Weights of a small GPT-style language model, trained from scratch on English Wikipedia.
Size: width 320, 5 heads of 64, 33.8M parameters.
Architecture: RMSNorm before each block, no biases in attention or MLP.
Training: a variant of Adam for these matrices, 458M tokens.
MLP neurons of a small language model. Each row is named by its layer, matrix (gate and up: input weights) and neuron, and shows model dimensions 192-287. Each number is 128 + 24 x the weight over its row's rms, rounded and kept within 0 to 255. Numbers have three digits each. A neuron's up and down rows have the sign that makes its largest values positive.
A block is one neuron, or neurons of one layer that tend to fire together. Before each block is what it responds to, as a language model described it from the Wikipedia text at the highest values.

Adverb suffix -ly
L3.gate888:135141126129138108127106088130149101128146133159083121130120143119204142099133143131055142144078086136158124073103119132104165126132133156141136157078118116158170132083125139171133124144149127177155090120097152110156131157152114126142157141118090117086129109139087110094148127160100152163
L3.up888:120128123125144140133169111112169141155119109139133130133097062141144137107151189099150129137149084128137115091135144151171113105152125110126098123125149120084119164110130166103085139109163082166163106114136125100113095146161130143115106094138101104121166170146164159155147118123134149154
L3.gate956:142138129166121129143130072159123112183154108125119132175161105145148153119136158097107146122145157118119164091160098138112088096091109143128096106142135138121133130145096132129085093096112125096096121124170143158082104088126130139101071097125130146128134133118137154127111119142132158124
L3.up956:158120108124099170131134097161103146144152127154099097103147113139164128131086128113100126133126144140098093079157124173086137135129125111104123127128097126167133122132089104138141111095149121143129084116082175126117097138123143123104118124156101142114135094131140060136173108087130167132
L3.gate1112:136126162122116107103110166155120169130120161116139137104134108103141128122135130125116141063114091139151125123112161094134143101129109126113122161129123121157128149123096126144178152071092093160145123123122136102111125141154100144131173072121083124118143142149099115118089137167169107146
L3.up1112:149144147121108118181155087109134108095137120139146107154100141129135113167150147127141135136109177161172146111123105139077168098121090127135096120131104127126131155094152122123100161165104093137133106111137150099133138145141084148155162136111152086137129162133142144132139147148108106139
L3.gate1182:137128128149116143157129128135122127109111108103121097147116112116137094136149139154168150133126154091124090131161129125101120137104080086154103161133142135131143127140118126123111141124122155135131111115107090098124128133159069138140148107124115154118090065124115192115146125128158129144
L3.up1182:130143149147146109087149115118058136141140122155137141145176158115169106137174136128094132119113120115170124184121083104102145104100143152179114151111144130105148140129145086169150121149163094121129079104136089153140136138102110110141116110144095155134107054104168168111107114115153151167

Degree and focus adverbs
L5.gate53:114130159138098131157097122104114162149087113133084134138124147161125114167111128083115147122135166105142146149131129151128137137149109145149113112138173135121126133127120130091156154108127133076156171153120119162144131117137140127116138132119127102151142142129128108100079141114105169126
L5.up53:133101110127114123133142124172076115115162110117170095154086129108110136108180166144127081121135125138097156135096143089113131138084120089105169110110142123107129157149087114154112156092142112139147109121136120107093120093152147144152141149147139144127127145135135157120113127088130130098

Mid-name and word-completion tokens
L5.gate507:168139170119145086162135090140131159119140168118137129144127117147115117150114158150131174110138154122122102119139124186094153140095099138139124122095133148125135139158122099139120129098121136136146112096117171152152100133114138135142130150108115119123098124119127159083156094136098126124
L5.up507:150120141128131134116107112110120128086125108103139111139154105162128137165127139107124117113153151090122141130129125156123142150123123126140123118145223145121156109100087128129157139155139122117105149129139148145136107138140058154122141123112089188106126095132146127073122132113138138156

Mid-phrase joining punctuation
L7.gate168:075132091119183120146132141108139152106112141154125154124154144114097120128117128129087101138175165102120123164112132122139114097106173166147131109117133128083104158152111119117134089088151141082131135119079124120131127150129139150151095102111102085135118152116173098109156119176151127150
L7.up168:112097130108121109093163170111105156141106179152118132148081166107092149156132127167137137113142171118086179105123156139108108127117167146130111132153145148109107122149128118145161150142100097109109207112145129110149130186114136133125094095105150143154126142139130163102128114098181147092
L7.gate336:124115132104149127125098148067094130119117136087083131104156171151123111098155160136142119111130153163129109138084173127161135168115156131137102173123105129125130167134099166126153132150092153089131208124135105083168122121129128101132075107139076081146138134108110157108170093125119129112
L7.up336:114148145104098160162136086129086163122150080130138104115121118162163124103165069139107112112147145141129070144134130116067157089119131120133160137115143154145102151129115139101146117128130182171125129154138132134155098118133102120146157141125114124141174098104144176180149173145090155132
L7.gate388:137157145145099140145112154159155125146112156116097133122146107127188143106129061189109186166127161118126127120181134140063087154116108089164119102135126119092107115110117135112167097088132160097117103108127154115128127146128151118136110135105148145147125145121148088143133146152141148090
L7.up388:082125110123138125133156135183115096118114143119178130098124129086126102111156138141093152122153120155151146077161151103102123143165129153072131137084151134086134142156147133080116134191135155114138124182128122113119127138119103085128102128085150126131176165103102157141170084166130155166
L7.gate407:121131135124155121100143138091101117124137171128132150113103095128119142149161140126119099112116125171129130124150096120165098119137128113157101114124170107143142116173131127144137130109133117123130153162087147149120116115106136125092102149117090135131117072121121111108142127108117128101
L7.up407:089107142121144140145147141140123128125108124154147156088147095119102092147131096093085116119167165147127130131145171085123178116098139146108152129123094115098098096103119195127121116126141114171121178117108116146115125127085114157105170123087108148152157136131119135058153116149145149137
L7.gate476:154175140148105106095185099139085108127100175090130122104151105105173134139142150134097112091138160125123149177142155118138121115088103130168128144114059113175148134152151134134135149121133135123117132112092112133118123124129139105144139118055153156146112106126130136127138174115123152155
L7.up476:138140140137155134080135125116105176116131104152085182123151107140132118153107113097117165132135136140132138104141125130141168141154109135144131118104123130105184113141151143119148132105151139120137104139097138107110146154121112111113131143139111171098167131124091143178129164086131093160
L7.gate477:118087174120108125107153097131099104145133137114123098144133147110151122160150150120117110090127141163162123091144120087117083114097186142132092100125121105104187141171098138154127156141160159104143108131142142158145099102108130112158150127099110167128134135125122130129155104110116175079
L7.up477:167152127106139107158116098145143117092109147124098152136143148148097122136134120112143153143154127100143123164105092144138156140169134153118096143127121101087122134119105100077141113147113126145099141143123097115150144131131129117100128119178088131089109129032133142095118125097123146159
L7.gate550:150173139071142116101114143141132159124148140140108125123117157151166153156108118135114141121135170151154145121140151120112121111096110099093125121158113093114145128143115091133130136082153115123099140130125137094130106123142113144141099099122136143133127142103126197143165145179138141088
L7.up550:137088134110103106122133105178111069110150166131097147110150135148146176122100128120111094093139156113120160101097096110115151123136105144097084113109176111110095111130123087139120111152118153110168140116120122100190122087146111105116168127168125126171118120134123146148101130162109165105
L7.gate597:127138157116161151144132114151136179122135150102125137129126138131167115121131165162122140126162136121100137121129135118128148109109107184144114113130127123114141137139115144123172140132161158115145145168157131139137114127122115083106117104108124128138149094101173109147150127129109132102
L7.up597:157131149097145129155161107160097128101147132096129148128143110114120141109187098137125079104115156166092136120117105114134090149108138137107112094112136160131128099151147089150152115092140121127113149115136131118181110109136094116144114095122130121163178139088120137116139148133138124117
L7.gate626:113128097091152137114126107114105147153118100131104138144116169135128105109118159113134081118128101145034151128103123093127151166118098097162164117171146140150125049137115173101156162112130087125112128132131133065155149097111149110145121115129142147110116123142118145152176120153142117145
L7.up626:135098097101098132071075119170116102094188144128108117096212156132117138123127121122058135146102115151147101145160114118076133134161134142147120108100109116093118140126140093110113132144118163100115110128109136151112126094148098106114138145148124088165097055090144119163151163149124149097
L7.gate896:123136138094114120131177111127114108158098159113129140108133112111156136104141133128114101127119128135117132130171112127083138122110121155127148148161075126094113173141138148154109110108184144124097136094073083094121136104154131137145156180142166125109149166097117096157133126112141152134
L7.up896:134146106143112139143080100154100120121138173117117168121116184123133130111165084121153180074134088120116129108142123105130115136192161122131121106175114116089138162169157109058157143127138137110106126086143171124133157119120152151080078168119087118164117126125128129084150183140142138139
L7.gate1052:113155125069122127102133109156147149166099153108082120115089156122177154138143172127115122127127160121100154129135086121121144115118093100113120122148089125090149128135128131150109117106144135115142109141126149117135146094161120131048100162145130120151156096102098135095132125157126170143
L7.up1052:135115148109155142162143112162127114107139154157119171105137108130140112153129099180105104104144151141132139109113165142095121123102168139120092101127096138085109150163109118173136144101130165103121118114091126138152098167091132100121111131159143103146110162112145115116167090118127131085
L7.gate1130:157147141126118162138119085145127137153117108137105152158123170119104131147122140148101169123121116129096144146147133162125119113126102141114108142100121118157113068153119152139142099129150117120126122159152141100092144148118071106132160150099135113138196152073151153127133103129146156128
L7.up1130:144110115127133095143131106121109125109102104121111130124145134093157167094131083124128154143104145137115147130075120114128131183117125094124141091124133132130088113124107148132124141115107130119160112155136133133130099111108102135102126142147105112146111145133130131118129117181122143133
L7.gate1178:129130147064110185188150146141108116170135131113100116119125122128125122102148143122117136117108163138106139132123129108164124119171146118148141123133104133110134162098131080074157151173151145112119159179124132091149125126140105137138164142125120104099136143112088150122105134122073175115
L7.up1178:139123150136163081122107089093138109155119138146132158134121123097120100114113099147073114136163147139108109152176113147125170139165118162111113154141126169115118164173169152143157143169112142126162127156092134134164140062135147120113163146115074129154164143129120122106137160119121163161
L7.gate1194:107166177107128144156112122156103094093136154179156191089124134143111145083131145140147120135141117109126152106134107138115096130129125141085132106140126143080144129133157124125164132143120117089140154116133168160145114157099143114088079158142108127149181158121126127097121092156114129127
L7.up1194:125114132138067131134165103164141056124141188135118128106155152056131110109110092101127129137141189136117128113168139095108134139142141143123128115129121142142114134122096127206096101124167156132105132124104114119141139151100098091156103164137173142147131143121154101084134148119148113095
L7.gate1220:133132179118136138148145109122070130113100160115111124113109121124187136129127124192091121138140122119095117160135096119130137144091081141119116140140135116106190144123125130134123156121190098055132129133125110144140114141144113110067118117112137150128147140098117110106125143138115093085
L7.up1220:162100190104123145091170098128131166146154076147143130118110103114093103118134150144109131147113108135141101127136126114123139107095110148120100096136154139155178129130118141145164148125165102106140145103128174125142099088132132097108134086128131152108119130142119119151082165117145116093
L7.gate1225:110141130121103131143085115132092114161119166154155141135098142144126133107134086107078146130111158087129158131129129105116164101121149088157154125117127116131104076157164212147147156142135115174125096110167150130128124115119153099126139138119127140173129158116104172084145104157106121132
L7.up1225:131128136151167157084104121122137117153164137116146146107150111132138069087086114160154139116133128151123107129167113114111130112119158107128103105118157107113152153149132146143138166161154141130129103122105141114129155139096137089100115122139098158140145123106143110103142141156121117125

Word-completing suffixes
L7.gate33:149135131090157119145183097128143144162159145077138113140136139139130137105169158086113132159131165137121150083136091124101103127139135174129147076139137115092107100134129134118127179119141115118137093082153153104113102176141136106067142128124143094128146144155131122131113116142102159133
L7.up33:119102119081174164122105151169091184148111138106107111114133121129159137077152139117132138123130123118109100131105169134133133104106101118168100120121106124107165159151123106140186135131103134071142142154142086108105131095128122125095132086164144135117091130097164134115127110119151132117
L7.gate90:121122149136136158146135167123150141129100157095111125108111110123113105110141103107113137139105198182154114158170177100137142141100106126133089053097078096130144066157126124106076130111099147114110100116141115102110124125132123154148140104186151110131102077133155113139123093142148113131
L7.up90:135129114117154157152124120122101155155095127107114114108124131144126120100149128100130148103116099083143146119084138129164117097112129159132124151143142128119150132080140092090123165156096120089114146136163109146090146122141121126119122135099133168137130085129172142109104137108096105092
L7.gate389:101141098110121164142165125075100164121141095113102149154130100162118102122108136139114096140122170147102106140153158097109181111139116135164147117112099159132165122142137123138148051135154124109112156133139165130142103164112140143154118147118126106124104063142145171146136121143111159189
L7.up389:095120133129099129150170173136162151125150139119130155136141139156140103107119098132144168130105110110082141094144158116143152137123137097125174104124099137150145108138122132109155092135122166116111119140148145102178125156150138145150133112148122110131125137157115171119105108162109166118
L7.gate468:120108121132173156128094126138082169099151139108110098096130137120159122137064097159115126146182154118120138135121124151111143151159115151110110092114140100077133100120104112110164135109147112073152149119122133134132145156133095157116158121169081102136104145110110163141089100111102151112
L7.up468:144113115112084101116131121157132160086130141119144144134109124098134144105102145107130181144136141126114146151121112133099112104120059117134129111071090111087132100063143096135081121133161093117160102122125118114159148101140145191076143153131085129134101135136115111155094111127161107088
L7.gate555:131114133139158155112137139114076202126136140143129146083143118132178134093132105132094112126149149179134143174146110146104132115127157141137105114124119138097134138140113098103153121123136123108131101195149158113104107105165106120137137114110105158107151092144131163169103092163080173117
L7.up555:101132087123108115096131141158117135133171134085153109129141123163115147123121117140099122136147111177148162148125140113153135171113105149138132121116116126075171153164139156090168110155116121104130118122123156125146132096133146152125177127127109136101180112111113124119130116125112120114
L7.gate635:117102119093109113095154116115125123136141145152107146141122077134107120135146092144166146090177149143162123114123071166121135120116145144116109097113129153080086119145133128118132135128158178126142134091145097110180120146153127098098071168130111113119144094135085115107105134136116176105
L7.up635:130138160123152184113132140095122191109081157146117080114162097127123141120134131163138166120083140188154147078123121175143140148099111132140142139134131141153093137124106110091154110094097190125150124170130101109130096107096122141137122122075116159135104107134078148092152103159105114107
L7.gate642:145128080152092088171178138132140144100139113111106114141175101114142109106098148124127155116128152125163125176051144101129112152110107133084114180083123078143133115124084161118140153120158130121146099103116099119171089161130140146107101137108174172160106135120127119156129108108102142122
L7.up642:111161162130144104157150124074121127143112142136108169131140123129149144121169141136140176126106088158128122159137135182140115122098104164146150146134155110093147112145095113110148092140120152092113160168132131125140111148149180104099139073144122170140143093166102152126173143174091114124
L7.gate695:125124128099124136165107096104085137122152116099173151089140124148149147102118137124129107138118088087111126145105137082125126135139118124155115143167064119081141140107141091127118127127124105086105177134116121142110107151125088155123129122104130148118106104137138125105129092130105096165
L7.up695:115069138091087098126101151096103121125106148134141104102103143139126112105117114166112137149148104118135117102150157108080113076130141135120124075131140140095116136120164120056118135120126136140115112129105135154141150126109145114141151146163125132163166147148115127138123159128122106121
L7.gate738:128102109093142171160131160135106135142115137118089140094123123111151115093145092163090136147131093119144142139145115143097143121113129086124117127148137109125104142133125084088117104119103063142125104089135120078148084143144133113097123149132110105098107127132131116103114098129093147136
L7.up738:132117116128123128124137179137129179094115169158110118104117133164113144123108111102083136119116127127126117173154114151145139132147092135148118117086140129132111146103134162090106154102120108125170139117127143100096134166121123097150149140142127111123155099155136144195094123070112197143
L7.gate763:126117109111131158116133108121120115150123117110137162104122087093172138127138114137112141091122135122137156151126127132118155125095096149138116128165123105142182153104164141127119152100115104073154172089137129146182110122120141135088116113119091145148157115145134125128160107133075094118
L7.up763:138118140089136167130133161144134061140144118142112074153117140141137121116160057127134128128160152119139137104137154122108117130117160157093124122124067127124150093162160133105139090149069189165131119137091114099115151125099105137143119136133116132091119123172142134098116100075136180136
L7.gate795:153147134129112147140108135139081113144158141126137135118146133144186131117123099131104122119111108144146113082142144140105119128121128130130134126139115128119160155109105107105179115105143120105156119132157079101151128174132144107112138081143127161157133126110138124129131125152083161118
L7.up795:134180181126141147153154156158143160149123158138119122112149141133126149120162158114123162135111142120158148118145149195115087119140124161132129111093129145119104111159141106095146160095124123116138096137119124150152106148181103069118151143087121088152150175145153131109121153120194117140
L7.gate888:133102118148111118108113146067110136105158136095136157135139097122121139097162177122081133145107123140121140110103135122124107119132122170155128150129132142173158148168126080153146145106141152090152122156172138129159123131128116130099109069114134137114116130145112125098109138119124134112
L7.up888:122165160149166132107138125099098121135135128154146141169093127112144133125162175119115136148124130161093163117117113097072129093147087124148153128161145123118141121154154105138135114129099159107148190139122131087115159150076122169138103164112132101084113139150136122173121127116102118094
L7.gate1003:155159121117116118126131187153107113173130107110139142117105169154111110097115141171136108129152162064065141143110156135110143128135144149128080122097146123125094134082093120118155132154134088119132078089124118098106123121176125124130135112109139083112108116112153133110129104097069154134
L7.up1003:129162153082153109107140129155144143166149121165096116107148092125182157092145173147140147136118150156153128103147091180143114139082120147157137138144089087156114114124145110101121083149090140117113122127136143133155122137092098163127141079119177141156153120122077141154107117151137173152
L7.gate1045:163161126137137135129136133136091135115101105122144105140131142130111135113105192136115133116111143156140133166090118131139099135159167153114159155098115128096153157135098109127139130145143148087101154166175136110117130170154105104100144130102141121152116163100138137175132115163146189134
L7.up1045:149145161138141141140104166183141121160189117145130171123134110179096072134151088123113149125136158121127154140147121120160141106162118137104155113142117078117108109144126122116137117118150135161111093125118174128120138113101105133125134126125100136116157079160123108112136156091100136086
L7.gate1109:057122116126146119092139104137084125112074140082151149097187142189089176156137139121112144117164117111167132143156134169124142125131108142175135110109167145106138138133132163163155161156103152114144125122125127101104152146121145068153160121111121150134143091131099130133136125129142106154
L7.up1109:112140135129176170119122143118123164129097119126104126068097146124140129144129135165122112134124105156135111116125130145106134137116160142152156145147144131114157154133127092104161099126133139089120142192130149116076129122151107119108099123119180150123140113118111170112116114116130146088
L7.gate1241:112120090132155117148104094087127194115144198100136123141111129134117148208098121146131146135101121149111126121140133149149123149108157143105169086153147118127133152096093091136172096090094139094151142154090151129126148149205112152097056143119113115140128124117132127077107077130159132110
L7.up1241:114105140119125128143110146132124146123097116141096160106139126107129115097165097098130133130179149120123145166114164167121151148089157188131118155071110160131115109101126124143116135105124111114088118152127116123068145115139072102112185121132118133071104122111122136142086149115128146132

Hyphens joining word parts
L3.gate220:097131133157097132135096127110085113126095092106125141094151110124122141119107119103132132121131102153119139134101131145165103154177131126117143137157128127176115158134094130126122164154125131133174109106134097094125158114088106078141155132099130144127136113130160105157116163082127119193
L3.up220:139117125098107137092147083106107138136123128113134128120105103162107146138162129138110122116151125104161109180062100118122090169113124158121120140149147133102076112128156116116137136132132086109073140131081183134121151129115149128109148141150125146086152120123133113106158151127167157093
L3.gate416:130139121131143122120105151104092127144120164113118171104139117100087073183134138136153120119163156098137112122111123131102146131107127140179079088112137148119125132173177138147163115099124104104087104096106131133112129092114094127123153081160107162102087133145170157105166129092113120154
L3.up416:124140144154120164138119116113160130150155106121158126121141121119118117103121143155106141118145104135164152125138138134172154123169116082107138115132154121133148133137140174071124114113158116157188107146119096115122099135111100144111103118163152131134094120120133123169153137138124084107
L3.gate475:117167140138081134122136111112095121113158138124079129153147132149119088093125157128138156101110106140142118140105131093117116130105118101150120126102142132113117150107143152126112145124155137109108162114097128086143119126124110139112102143129120148145116134120132084143105094145172211123
L3.up475:163152136113088123090121165159111102142114140144119107151149108111093088112080147149176172158151154122152135137085155115098133147121123099091115156106149142129146123176118134125147147120110132116145158156092078098116130071088114104134110138103124116131112128122148133131143117101196134087
L3.gate857:082098142151094159095082128086083111128146130119141137113140112136095101151142127126083145139166146127124110157082106122168098122135100124132143114112148146154129128075111167130114132151138096113115132135086158104119120138109111118096139089151138134130101119138112098097166163090100132151
L3.up857:128091120123083156142160112112140135147092107160106158101113129096125130134099117147128094134125120123107127143114136107130121157125122111115077109136134091109105133151117142119124112102162114125126111116120141126100160152110130120139162101142142165147189102125172167123130120125143129106

Wiki section heading markers
L5.gate766:110088127143132135081084110122113153148124131103161111080131106087143115116143166147137094084116093104133134166141142117117141150133107126130130146118129110140116110126138127100141119101159125103091143154138097124136087136129056143114128124142148117167115179102125143147123144135102091134
L5.up766:118061145152068122102163106159121166108136111156139129115134111093090153092154146179147107156108068159115114134123149144136149115107112118124149172113117130155145161123148094119113128122127163102123092132121108136113110083136125161122187110132100136149161138133145148154152178132143112115